python train.py --n_head=5 --n_kv_head=5 --vocab_size=50257 --norm_eps=1e-06 --init_std_o=0.0 --init_std_up=0.0232 --optimizer="adamw" --beta1=0.9 --lr_head=0.00504 --schedule="cos" --z_loss=1e-05
MLP neurons of a small language model. Each row is named by its layer, matrix (down: output weights) and neuron, and shows model dimensions 304-559. Each number is 500 + 50 x the weight over its row's rms, rounded and kept within 0 to 999. Numbers have three digits each.
After each neuron's rows, "raises" lists the tokens whose logits its output raises most directly, leaving later layers aside.

L5.down1917:483540408445535527473561495388588500420493434578537573562538403560472620490504512482528491479522516551524557512467461534514516482440522530461458573504591491544489501470467481478601624567536512538488450518489490538475554465470460535567637435487449473471554435497465518525445465481497433598605428446461422480452510494503444553493402448527442565460547479448448565490510562438501563525587465513522485538552480487582468430598522481453559522426482510473451549537574468492553500496477528444524398464498470415503543551430498522554446506555567398481444495575551476477502497537509461427396531506454500434465544543512584462514495451453460472534446434478484453475426435479545434413555488471530451569502460593516548487351465426467553466524481437423482482505530553453470473477490399
raises: " ", "\n", " $", " of", " to"

L5.down1661:473511486450568595523506452527562550536509608498481492479518550470380528525474430418503465510538511496366443487517516478443588442531482490521516477534484450526543473517461496512446575590566436434530491530435568504498497548425544536510529498483511607518456518462514535547529544571459509466471478514532455528506447483573514388477473446369448465542478419517437461544526468545530459510457454499483498549466500364453535443509549544497406518523515458453484503479465481549501523455557489430458479541567528512438576486545522498488510552390479511573518412537559404480478515431511497512562591442505569497483482507487413539382520473456603492537655433481526442484545456491479539466494531474503489509528603456463393564546458499511488569538499559484478544494473474376495513484491410
raises: " MTV", " soundtrack", " music", " animated", " Comedy"

L5.down724:577521442511514511503536509506534489430474493455495503391453515546595484529491554493521520577451537469480605425527471588442555464501431481441505499516429546501492489428447452465543483430564444514523527535454551575411425556489476554515494506598487530382492559470595462441497544446507463455448517435600494386586502483522507530482483556458442464478471428456537521526492480514561395481490563443603487477409518407557440484509523558504433450458513477507585446500511536535518465512516473537495445480483524540432492471522489445462441563463582469512457503550492541500431487419476547564492503406456560559603506488532540438460502428495463526352505383618494485501468490493514502550463523415509443519461474460623552484451435464424595453435529519454630562507544428496549559422466451
raises: "ole", "ink", "aying", "uff", "ail"

L5.down192:542484470546477437471480582520484502391522541435462477540477510527561539505473519478555538559496491526539477499483426514659590499474595492510477460459535420431480557496492491549503499473520482547375526541514455481457405552465491478567492458482508522571526497493475475520468481534477431466488489525465464515542421530484501434453649466542520384522522599491491484504443572457517509518641569552545503485464483481537508458494506512492530400513435509518519480502511522560423581485363490572514458540521548468592543501507553470571448411581568500578444454486481542464522515530415484475581644441375448545569480537474519567554495518555512539426474352590467473589596562455484517494586450409462472593475560503549507538546453434525468573478497469516511580533595472493460476484548488
raises: "ts", "ten", "gen", "ster", "k"

L5.down1203:564544519404432497400523579560488457444520563468515440448466529556556448453552516560458481592466562567559509549539483571510428407468468505458495462473518478622552458477539540560461499497578445475421548419511475542490436491565490510521529468617523532472530633507439367453467597552446411536472508594498456460595510556447508456523486495490600478478553508602544459566482511481573549477465493489467636455451460565549561420511420448465529462521500460429501412544558498418547567515578463514629483463471538489469504494525481413602449575377515491458544476464534500438429509535580492495508448516437494579495463496448506502473560490560443490400498473557490507531528515384464526515458431523565509401484619472552523481548465456492567514471509463482564462467544484486606455544387484
raises: "ured", "ived", " approached", " arrived", " believed"

L5.down501:521490499500562499455464506473537472544492466483459501597484594532568525474511518512430470509464475529552513483455552458466523497513498482514575498504486614483550527538510455478566484550490436524501469515453581543497425512429428492519527521562519553480461381509523530436491563432463563546318605517552618524586487440441458562540425609510510438492526589504513476466494446466577547519480417517479483451495518504388500462462515461556399489515478485574639534525458537454531486597521458526526465481370559420449469532486521473447523602439478420409496495499623420528485481504537444562430420454481452421539555544457489482438468516551431466420539588490469526444383469570548509574423535646462474527465445454486512535554476544569520528407540451367545515355454460619542460472561409
raises: "ub", "al", "up", "ure", "an"

L5.down1861:474437376524549412522532522496557506491565525486492527500513513497453449501509413469497494510542538521418478433464529412513444534478394482523467511426548534503452525433474537444585548412456462542442496430507469484485634531396504527491516560494479616495474551451463451461381506465431502495438510459434536491531499583388546503569552463510543502428409441476574493507459458457479446465511543541503539499430522487590519527525629564499436506500574528466573505532414472532563525553451501584490462420474581512521437539509498470472459524443439575514531594508518471460429588542499473547421513435534523509489532509528540541625493543567493627520550602463467567472552509522470465510438484498465570567519494480503507573447527512474498480424479543416464489423506521489450500436462459
raises: "\n", " others", " they", " he", "EN"

L5.down154:431471504551524492497470556515467440473570544599520562468519535518520522581489481514520531515461599529573395472526576472501473406470493411506411451488560529550567499500486543403398460413522398467427496491532533433520398464409504503531502435419472542494492564429480421523508468559513522484544515576410513589591505464424503416467590509476522517559514390554618503431522480476536491549525389536527478536445508572504500501500498442449481511490497412498501426572480493488570559462515486494481507460545441489508374543373512416570506502431497441481546495531554479460493415505501458429532492475484347534502600504427661428440509570479521505499511473472490560498584480509531476603457476437500633481459525500495393523531441429541521473468510506522565515487422502509467570489453435
raises: " if", " where", " that", " whether", " chosen"